python train.py --n_kv_head=2 --tie_embeddings=false --weight_decay=0.0 --warmup_steps=200
MLP neurons of a small language model. Each row is named by its layer, matrix (down: output weights) and neuron, and shows model dimensions 0-159. Each number is 500 + 25 x the weight over its row's rms, rounded and kept within 0 to 999. Numbers have three digits each.
A block is one neuron, or neurons of one layer that tend to fire together. After each block is what it responds to, as a language model described it from the Wikipedia text at the highest values.

L5.down416:487482480474505488531474547510504502509499476548505472459503533520493496493486530492488510524505488554473526500480484495487477487462521463507508488475457524473509473515528526479570507527512504480495485459501486543492479494523550529483513471517488473541532527469496486510487445499523504476502516553542515501451469528447505503509507535515483475522491540475544490514498519497541498482479513505514577512520506521524499535507486520479445522509498485486468498449532476485495503506500508
L5.down645:482502519482510532464562466483453536516530452463513487515494516473526470551474523487514467480479527515547491471537518469491537461505412521476506516504499502466482471518508514509496508473497502490508514562513459447508496447515482486488491547470473473488508501482507520478491478493479525490514533444479505519476528476491436556499557487499512506493484511521509502499488469500497493502521527483519481516486538499484496496506517533477482505529504497504565477495551530482510491489488491
L5.down972:466466493516469493471516492530479474510484492541500508502513528496491489500522442556509504478487516542476533514444470490520515492499509488511513487519464497563526465524479494505529512487458533494522498486522508516504508516501531525506475492523486528544491503544524504520475480512567511433502496563494496448452499507486566489474506467523536539490524485501496512484486530501543533476504535489513504503484525521488524500513497510486498494486507518462472491480514483495518485439489498
L5.down1200:470466507527522498502502505458483500485536490543470511533489507513516503485485485484543512469484459514538481515538536507503482533520530490476525549505449492526473473515484464511539536510491522473500529490466484487545476515520459506551522518473502522481508513527534507524525473433498487486532510484471493499533496499510498481532498483527478491484492511518485510526496495502485493449497525493532558544481544551486483464507491530505501510461507550468500522475524518491501531500478482
Responds to: Transitive verb endings

L2.down122:486518457503478499502555524508499501560485487496514465496491517491506484516490487501510511450451493491508471483512450498527517460522503491433484464522496495545482486482556530480538530468518557501538504490478499489532492458485534471524543509479494520470524499503539498501528499504487528509509543452500495520537528501498485515486483512469514498472517530469497505504535505490497524511568487490498534536495495519510490507480490536515498527487474495523442473484497479539473492523469479
L2.down149:473482505502484536507533524493511491534511521478490473512500488506508480534495494556518488526450507478527461520534491481477516490542493509493544516472487517445547522514504534466496471497475475535549485525507492512492514525522493491474483499516514452452480519512491529476481530506472515501457477502513489486497524523449450511465464494533509512474534502448512481531456506503457492455494473481491531509515536490505503502518504498521537499508462504520469466504525519514473460447503499
L2.down212:489483507506509449530505516510474464510470539507506483515450522451471532552465493486532502514502514559535526486495506506514441536498519499478556511538487519474480518518502472515502518488426506503532503498506517489501502512493497501503543459485475501471532509544514475488518477532453491511506482510505499473486491473542444499523549495512482521533496466487476488438489486473496515496538508552546522505520511521492517525470500513510488531480523524489522447487510472526487502500497487
L2.down407:459487518462501497512533487520481496500472462494494498522469462496469469508486501503508475526523490496514552478526523473512517506507481500443517486531464516505488509443522515467505516510494514530483484496482490546487486508507451512528526492476523497501511460511536471545517514527453478530519517537438464499498437498466508490494481520472475460496519526502498479519492534495556534478500512466536504507473523455523512527508497485526446526494462467544480499463502487513514552466541455
L2.down476:474458492509518494495544522511479494493548467462495488561509498544533461479495557527493499496500493516512539524541501521494491446492503465491497518467503500502494496475442498481541467466449513520448498478488518483509520500527456443503541462496527537520468493506503492468479458558502501508504520484482486473470482554537497482510505428534506522493545531526437512512538476511509469551497520522468488529525531524458540476498511531526501486520451499503459522495535505473465501504515489
L2.down495:453487517498509501552514502516486535490508489502497526430512484502522502504513586509543500505492539513511498489494518515511492486493490530486521530494500464514535532527487503500483507512499495516540486521539535497465493491501530483533514508499471517457481442532468467514477482500520476501522496482501534479448530502516455525481492520525499517504505495545474487471467531510503518506500467489448543501476449498485523505492464501451473488496486494524470480515514478484487506477489489
L2.down577:482480466480495469508540505490495494513478485522529488488480510445520475480510509487533486495484471543534499470500510480490549500501489455481493509534494472528494518464484440486518483476489506548517502522523501521470520565525563489545496515482521559510500511523524468452525494510473505515526488525485510490487509472484481517476465529506455464474498526495462495511497510504511518477453531502502473516489498479512480473515469539546507518480501513538488488457492536510517517474479440
L2.down611:480481520475481529491527472467488491482478478525487492515472497474509505478520518489473506529484509458455523479474509495519539508487471501523456498512517438486469532481482503479499494495484461517541503503495480510538466525484518488504461501500504482518512525487517520551555538493487542515567479501543473480446479485495506527498473540482506530508487443483478503488510510502470525505512519497473486487510483506485547489458523521490503541451472503486540522487467507464510491485519525
L2.down664:516523530484491461534499484503495462478483465500485489478497543481504523497520455520476476499529495503536493539515504550480467523479499536499449522475490477494519518469509501508532466460546537500493521492470494504516525491530528462504525512490494477522492461524488473515516489498504523517431541503529527499561489511528508492529528507456479543510541501509466491525497526514499560512461520471510504445497524503503472513502446562480492487498507500482493513538489506498481456493527520
L2.down718:518490445508487526487517500496518517518488497475486497545496496544532492503453494467474491454508508484472512492540548473531546459512542529490470520492506465464451473477471484544494506512529506532523488484520531510492544542487513553496518527457510511491509477484503497490503534550515481459493485487479516540480494555500481524494509533492511500490503531488509477498527477523486504429523494499477472501537519457520487555530529514521486475514501474508473491474495506553536525493486455
L2.down783:489505504516495485545546534506483520492507495464528511458455457511518510515482456533503468484443508543502495504543539499494482510478473440508448510467454487489481461493444473509507507514476521503467505497530470468470453488499472456519528495470504497507529483477496490534501493512499498519506485491519511491452503473518488490478489505508543513478500542475456517462500523481528513483461513515525453523516549475469505480469543538553548522503485509521491534496486526524506466564471516
L2.down817:462490446488494468496488464518470499530474477507527481518480473474477484530491497473507452518515514504490506516470546509558468479472500508517509491521540455505535513485506512515491489500479473508489526521505501554506488492474497502526529522483495530491533504464502520529515512542477498531499525568482478499478489507542480569476528534503537538523523503515492477531508477476506514464481514526504496515452521532501547542495458527511509510457517519507496491490541506503474487523505477
L2.down935:534497520479479483492481506475521489479528481535459503526511500494487521527522525493521492504514494533499521572527513517446501504535516530531501496503528510469448491461538494509434530492468488506502502497501492481465433472507496492478514522528542494453516490524524508533467531446511480535507496483514529519519516469486474463519541526467489482431498534467493508506485486520532506501555536513520525498487560515444513494534486518498437494508551502498483474502507467501487470526513539
L2.down1034:506462508464526538501465508503494521501492498486497490546514528518487481476516475508494501512477474537534484494536526484461501491515527522503468484470518501470522503529502493494458491485492484544481496523551498487527514545484522538534495552475466512511475516438499517514526531465534545471470429523498459524517468458501493476470478483498477495506523489494494485473486512508498467462503529562482507462521540489500551496514477468514494505548437527532486519486472452493506536487507508
L2.down1070:517491475498522540513517522509510517505513469520502506556464465480464516487551520497478506457494446486496481530543483492478511535489464538526500486519485475489493483492571503493484477502499524473506506525516495497513482552523513526505488492479531494495514489505513523504513494492527505473485488476537516510470468464502513539473536470483445478532487491491504489508519482515514503529509501522525482479484475519490518493503565529527569484492490489483504461452486497542476502511497461
L2.down1131:510483482535494524481519532488510536493537461499534506531492431517506477492505479528475494491498498469514492520556497537520481483517498505508504504500481508460497500513519456545498523508502504543535534477528533519519535499511503476470544493467528505472481476514484473465485545489528508476499475513506467499567539472499470472475525516466513480522512509504512459501484515516486475539536511502535529518483543497477537470514507520533479498518467462486513481462498474559449457481445529
Responds to: Infobox and table field labels

L3.down696:529520510472482487451454486483457505504492487479505502496480506502466530522484466467489486502510523482517557487447508492522497518516532496485533523491546472520493500463523510486498465532512552517560521516525533519505483461497517484501490485447518532542522517464508500495451529497509494525506530540515518524469496456496484540523466569501511555498482517511467493488507502513495506517531467521553500502478506491503466534490468487492483562506519528486501472523502448526559526521475488
Responds to: Word-completing suffix pieces

L2.down50:507500501466494521497485554509480558516499501526483506439515479499524472444486477483529509473509511516492487493500484507489522506491532535528453531517495538497472510496504497493473512475497490540512493482451487495497522500546534533484455523495525453493480461470495470528483530503458523482502485542477459494452468488503504502505501525513523532517521467542538488471569520521478470519521503512488453568467497532513477479501471542501486465540486496492482488485498501505445541530502551
L2.down94:504507540482491504496480540512537502550546472540507494519491490529510488527512560479506517481479483544462470497503518460527514530467537502464502518493474489507476454470513522492540527491498527514499493501456521506504521503480482494498460517483479502473513500503502481481512478532482468528492489497492522518541504489487467499507483453492489493507486522497467472466565485494502492474555498452458547503481488530508450537463503542506479517540514513505528491567513473550521539491483494
L2.down109:519510510515488504479506557503513479517496505530454532516547534457489500494522489516497502473472457443515510536485511485477501482507539508504517524488516499464504521460510498525502528492476479499496488524544495468509463512503452498516499510522440459508516493449543464531509529510486488480511525454492553492531504483514486475518489473454508496502500481512465482525495498523517513491501512500530547506456508512515529500498472494483506475459497531492533507497540520480512504480488488
L2.down110:475483505449486537496527480502520500499525466490457484506523485510515490507496480497490464511549439553495492522502512468512493494508501491474518542504423492506467497489546455488493513515538482470479486497497438514513487504522476500501481476529501483513496474520528516531553537523539517508499531520497536524501530497442561540487490483479491491528503470505456527487529482463482523499468564462476495529474480496532554481491508502513516510477503488488535505505497461501457505491467505
L2.down273:431463492471513499547445522516496455478499477472503529485493491534458444457489460547509462465485499525499512537511494472477462486510492531476472447467482505499514493491521496465502480519471515506509508530508509500511498521533527497471553510531451509548493479510512498523461554520441544513532516507507509488484528532485483486490524468481484515509537486536517512501463496513464463482543491471492489522516487482525511482491466491499503501513515489495501486465484533483488495489492492
L2.down375:492461526471488545524504494532479502466507490521496544499518501508480512498472454479508506519538465496511496486501480477488498482525494527526478506479496488548562452524504493523501480529492511495501550485489467477510470505487499495492547551497452492505541502494519524525543530539519522511483494489491572510476484531478504463514470465478510510490465490519515550463461509507490522468490484507578519511524472505520522522489506456439538513467477458536498499509491497506446521556482491
L2.down444:508525510487522508479471516468510489505544442501520463479493538507451481533468495468509513520484479534507506494475490491488518498504521471497529519471526543497503511499490526520489494497521507474502475496447465485454526516508499494478515514481500516517505480498530501478493490521489513564528486450501481471444490488537500547503494515491527506550488487503478546484506496531453460466517552495513468519538509479505515502557484479500468481511524492487514543481498489491497531455506498
L2.down609:511509491438452533496536450522527510521524500507477496510463500471515487509502485493489480524479533496494506459538499499495503497495501496487502495497498477509480494485475505526525524452483525479500477492455481540508515512514451457505518505496484526476513515488523487497483498455511501498494514513491495499438501528515484539549487537503508524500494486480487469513514478497545501531472508555503456522508515527524510522479517475502518491549529477473528513511524478509540490514570475
L2.down678:483485485467469536515480520472498490499492455483526487484511475535488563516486515472478482517504534497506505539470492479512481483498482534510469502492489500528533477527493499522511469480448448467494485519508492498475488487524479467554460511536513448491530501446486499493485530523501520490488447522518490553490520503474489468483490503471500492505471521504525490560555497537474512499527471479514540542538531516500469519464514488443514473457464437491506453491509487527500494527523477
L2.down723:481475551472507489514508482464446520475552482501538477465515507523514475500465473492556533456514520485503486495466477492525476462480474551479483511483537470517528519509484509481506419511480470544482486488460510490499531490500523478533498531485478520516517493509472504478518458458498497484524517531504534483458509512511512534520466492515480488486516482470477506514530507506477475505473511534531486521519484500485512492475511550508441507462512552482504479489483545485504510507513518
L2.down729:497534496501520521524499505501495520486489491502509491474510543540444498510526494513477505453516513522495460479486501505496510451538514478499525502532468505517481473485473547489510526476486497437475501486513489506523517472494499500509496470515511523520502520480528474581508490463481503532450499485501440506468507536500432547485506509541471531515491469463507511491515501505494446513509502531494490464521508514489476507507526517501465476491496481516485451460539508495515437512524510
L2.down888:493487527433487511490492491457527508505502446493502543509486487499480532478487517496452488553510480473533457524527483500517499527510505513525475506467478466547498488465538503515478491511476516518524484501497526509513480494493475514483451526515482481480503489486492520499546525464484475515488454467557468505457477500496492514505509522531474489479498521528537511481532501510505506487484503498453500490476496496441477517521493495523549530572461488497509486551542487503460471497500543
L2.down1032:482524510496498526551497538523493494508491459509489506530503474515536509502487513461485494512512503495490506557495478495512463480510484525490475514526512526489524512554475490498460496550536521499479520491485499452515462507492503493471514498503507486485486460519497497450493524521476492485498507488501495510510474527461467484491461466515501495525479486462488481492498516456532524488474524435534533525489482505518481484530522455478522478503502494542455471485526507524484482537494467
L2.down1065:518434493508473547519502505501499525500508513507474517524508479513507494490487499511518487487528466486490518533556508505514496455504469476500490507506508476526541453526502482473522493527495532499499544491482542474453507506490488451482535526533499454487478469478486476551501518477506529465497473447505507520468468481495491453458470509510486479496493524518512468503481532508486527450545483493498523529500462493521483494477508484548544496480500534513497478489493504489477469500490483
L2.down1111:521516501477543495478486476536465497503539489499494500488496508498526473498471492499526476429503555507542488474534504499512506494490537463485517543502498500516482461471506500509506506454486496495512502477475467476479485483452561485507469500486527546533505492523515490468498505458488485465489486517476522534494472535504461504502513463464525525526510500502498525530506478535562537455500492438478471521453523461485557513483498502545489466505496486508522490528470506546526525506507504
L2.down1214:508484514483481528456478484501540468484446503508487503499544491511508511489512517491499474485521493544502459468497559459526499493570534517506491512486514539524505491475501570484524506519513509483551497501520546466516469496540486508497523506510473509526531487496500528515493478458549477495502495486511465512506514492482505471463502483518481558451540481500486491516512523515495471489515466481512505483497463478497490489540506426507470495527484490489473497484472522489532508504500471
Responds to: Military action word endings

L2.down16:506523499537514452502449482479511481474516477499492492495475530516454505511500471514484510472452535490478515498521507503505513547500566478485480491506544462495530481531478514450486510513507526483527512502492530479545471493515486536529524454517498524496496518478513470474505448543506520485498507512464491488523487526529508529549525475468510448514535485499449518538520506473512514542457503481478494487538491490475533502473496491536463460502492529515505531532541495539488483529468505
L2.down47:492532517521485502474520558426506461497477504532514460480494512515479457479507544543519501505509498493477502483498504495493463565510474508524537501502491530494443545491526478519509474479511501500456505504490517514461519541514504489506473463487519495516490510501487486530452487510513515466485510463529507430533464458502486547490502473485430496528522502488481462542497546480508495523499507517499467519457523469478490475533490498532481533517523497524536488534501535529518504465500511
L2.down54:505475504495504494487498519488486499493519544495494546526490502526479500491508501480480505520456502502534484498485488509457494523527478522484493525495486523492496515489499519454497481504481493518485499495550434520477498480480429533484448520467470521513516470475513461536487530514502508467519495481461508499494509492495457544478489488463453503477510493542512485492496496509550530535531491496464430454566526509511501490479491529526570533501525500489509493490540500498542522481522501
L2.down123:492484534548519507483513477525497556479485467502478506464476481522494507522497529506524500499516528505460460505518533491507519545492470492489508496483459459539505530489512499513503516529533445524518538454526522506463478453492504451522511498499500558486448492514500510473491452487515489498532514478478469463466489479551497448485510497543464569504522532515533511507500509498491508544475523506426487488492498538459528489489539542499491470478492500518530507502497464505456532529490491
L2.down184:517544516525495464471552513561485511508459495479516472534480531491504523474563503480467522509431531448517508482518536493506457527529490482516514527507466554450445482505516506483493525517525506460493487525482493490523452490469504456479438490493500495486521542521501499464498500521519522464510482555493485525531497503438485512487518515475505478533513473468492516495487464486514531483502555475524477479504489497515499495467490486468486519501490517537491495514492506487528497510504481
L2.down214:506490467477492497526475521477504466531524538492511464483442535475473499524547530487524521501447505504534529490520474492527494542517503486502502462486538490483470521508531518527479508538503491478532482491504522522478475464469486504560481458543491530505492468473497479513435494490461496502530461497519480510460541514475489493491507489505481496481514496535457486471528510535456538503475499489534481423447501491509481465523498492540536522477511497500482527489499499502535481540503502
L2.down380:505471495483525457485523500502509525496527480505489529479522526520472510497478505510524516570507472486535541539505515492533499503479489462496461487509498545482540483500521498495476483518502481499510528532486473484483500498536490495447501507519503522492463468475511518531525504468509565487515543457503537510451482516463541502497496493532497424493524547520506492503478530490524526533503524513484504521493491542489470485513519478491501468522484453471493463471477521462582501501496507
L2.down470:492493538461505518488488477503535460489513536514533520504504503499486522515457524507441515493460557449469490483518477501521491530456495497464503542534461547508484488500482500484520539428531516508480517447494542479484513485463457519453506497488532479514478526495506488453490485510498502512515486482472469489523464490521486518521474484535503547510511476471539484493493526499484531476538515489489487505506509519490469518488501435528499490480525523543530504502546508506489495493501512
L2.down521:515495484505505508487524505459485501491471535480490528512511466469480553480506500559520521514475520562501503477498506474485472507493508498523538459503485507534520484514478488480547484462536508455498472512494488529530505498529512489552481498513533540481456536504507491507512533499472487490477522504484463483459542515507461460476518476490511529487468498529500475488492501475469511498480521518525486487492496507468543485542484509538545480496509514504448535498486504530457496475503470
L2.down581:576495470479482490511507497523524482498561517481499527495510527502514515494467499513513519537482503476503478537451486518435508523545515479449469501472484468522504526523499517485490536492479510534540509481509513508470507485515505480482509493505488523470462469449504494460510501461497492514485520459503517495510476497501492530495506515534542487506455470524525511512460527516479512465484544515518488490508464480496519531484473477532474476488455443485507502452494520499475487517501451
L2.down670:502525490519498496453500493518481488506498457497534513483526464504499483490489497452488502535475528480499473500520519513513552453525546484532536492524482485521464513505545525492507445499494507513467429508482471482507496497515492526461491541511509479464513511505524508525509476484533473487470453478528534507453492477560504489512486506463510468505494496514482499505488466480537471506497495508464471539555530513539512549522522496491531539547484472495471525508495500458519470486483543
L2.down691:502516501534510488516509491499448509473497501456498478499437513498556454534529510536518505544479529498501492462487531486512486519504462464501524497521504543497500511494539469510525515461514522509522507510539460519517534477511504471551494482481462469485516493479505515510538486508489557490481462518486471488519522486497503454481521488478501530525520533526498547497481545501531539496487540530461531480462516519497504514489459496495494463503474487471503515552456490481542472490503498
L2.down790:474505494517511529485498475501497497473520500538528475490479458476562476448478514471518517538545552556468513517478518468520495492488491542503446547512500458501511538509461485519520503501494549473495506529517489544501545473540549462543460456495472504534470480511446520529494491500516471490505555470505509489437511470523524492484487468491535504491508530523502494509527475452511505538513527525511484500530514473482524502454502540517517519484468521516479515505497475506498518487515453
L2.down1073:478544477504500450509487550502506544481495564507549530530490472524551484506503501527497469540524534547540496477459461490505488527528499515496483498541500519522480503552498490497532509466546517495481484500523489538486507536499488497499497574520478504521498492495506500487525501437506542487494488500481499474474489528495539487513475503497475485463500476499496534515504530459539529498521533516529504496503512448502517461457523500465515546517520496534490477557507461484450507514502456
L2.down1080:541526525497477513443527507529484554509470487504492524472490483525505506498512511488486446489511498472524513458526480501498483499516504469449522505509466522502481490534503509479530500472478507535514508531501534482478471501526517517490503510456509523469487521488434513478447521477527504525492507515490427525458481483511532466484488523491558536499491503524480506501489499478506556528475466549481472517525548544487488430484472510493532465536500473469533509480471465488487546468488530
L2.down1269:517461493511490489457491525526492492487443547542514486509554519489505491477544498531445495467502513518542529482445507483453516511485495471507552502488505531529493528518465523492556526449484444517459523478515489498470454493529491461462500497501486521512521456489515502511498505505502536506553484457502522510475520497500500463490483507499494515502488575506478515478499526511539540438480471504492495517495465526483514493517504541515531521539509551524528486486529552504537494490495447
Responds to: Wikipedia section headings

L3.down233:480512528515535495516548500489468492533482481492523513526452468540501482541495490506496504482511490488484454486467495492505501467487515513492502494508486540462485481495483470511461523533478485523485483456489453516466503516486513493508471493503478493478513498449519523505517498532543483470484503478512478510475479564544485473484489506548482469483530523494540489487453474462473496553476506493464474540517513486513477495482529492453467491531479453496501519491501490547499453564513498
Responds to: Infobox field names

L3.down657:478462539504500478537490460540492493503475496510517500530492447496487501530480497525524535516521525424519505477505521494483486522526454515521484525533468537468481461557563520507551528507510535500519512492522529516474504457521536524448472475493497500512474495511515482490502523450523508486484456484525492530566527474471491517445492532490467477506482484484485524483495489511488542518503506473493604500467512484520493504484518531505527487513479476506509458505507514506483510505463509
Responds to: Wikipedia section headings

L5.down866:465503463502474514532528518494499490497523451568491499503507503521482504495569471499510502479539475578499455520511492496530494481491521514459517498534553516505439503530538484469505512538448503487517483501506470475454525521521448530478530487533517516487532482433471483496473494492463507480501508490476502503485476488477525446523457502515535542470490474487527509512529454544492475451504495511496473514496523499440455553497511498489487519506486513495498510499483496527460512526499498
L5.down985:542521492541498483555490499518525505494499503501496477442494490532481484506501528526536459545496504486491531485514505521500449484508541480528521476508496522518521520469495483492480511447460560521499487502496482519487434541531483553501470499536472468509485533499438498512510480495503534461507522517505503514515508473494514488505487507498502528510535491516515461537517523535478485476479497470511549487497492509504460531501486507554487540493507514504477467477507506548481517461507524
L5.down1016:474495506522465480532520506487525540515517490523505494522504525524497502483500517462530478479479510505440495488533530515547468526484505529501525467439520507494483479504492485489440514473451492452508492545520497534501545463464473513477531499527493490466511473500520513527514514511501472517518504515491522545547494462534484451475508514518507482515505529496492470560499512513535470512493440440432476496531497473492530515528494528465499518469493477505496491479489538507443457533518509
L5.down1166:485532469506536535479496508471489524481517503528526468507530501504470538472494527499498501499507479540496539480492539511492490452495509510531508491480528480523513498518463510472452517447489469465521538521528478527484491526478490502493477507528502508485488497465500511488495523551523501527524535535493497535469482478480468461494531515539520530505480478506502521522514426521489477458523554469521454531485481463513496491461512542447483531494507450507488492467526484493509470551499520
Responds to: Infobox and table field labels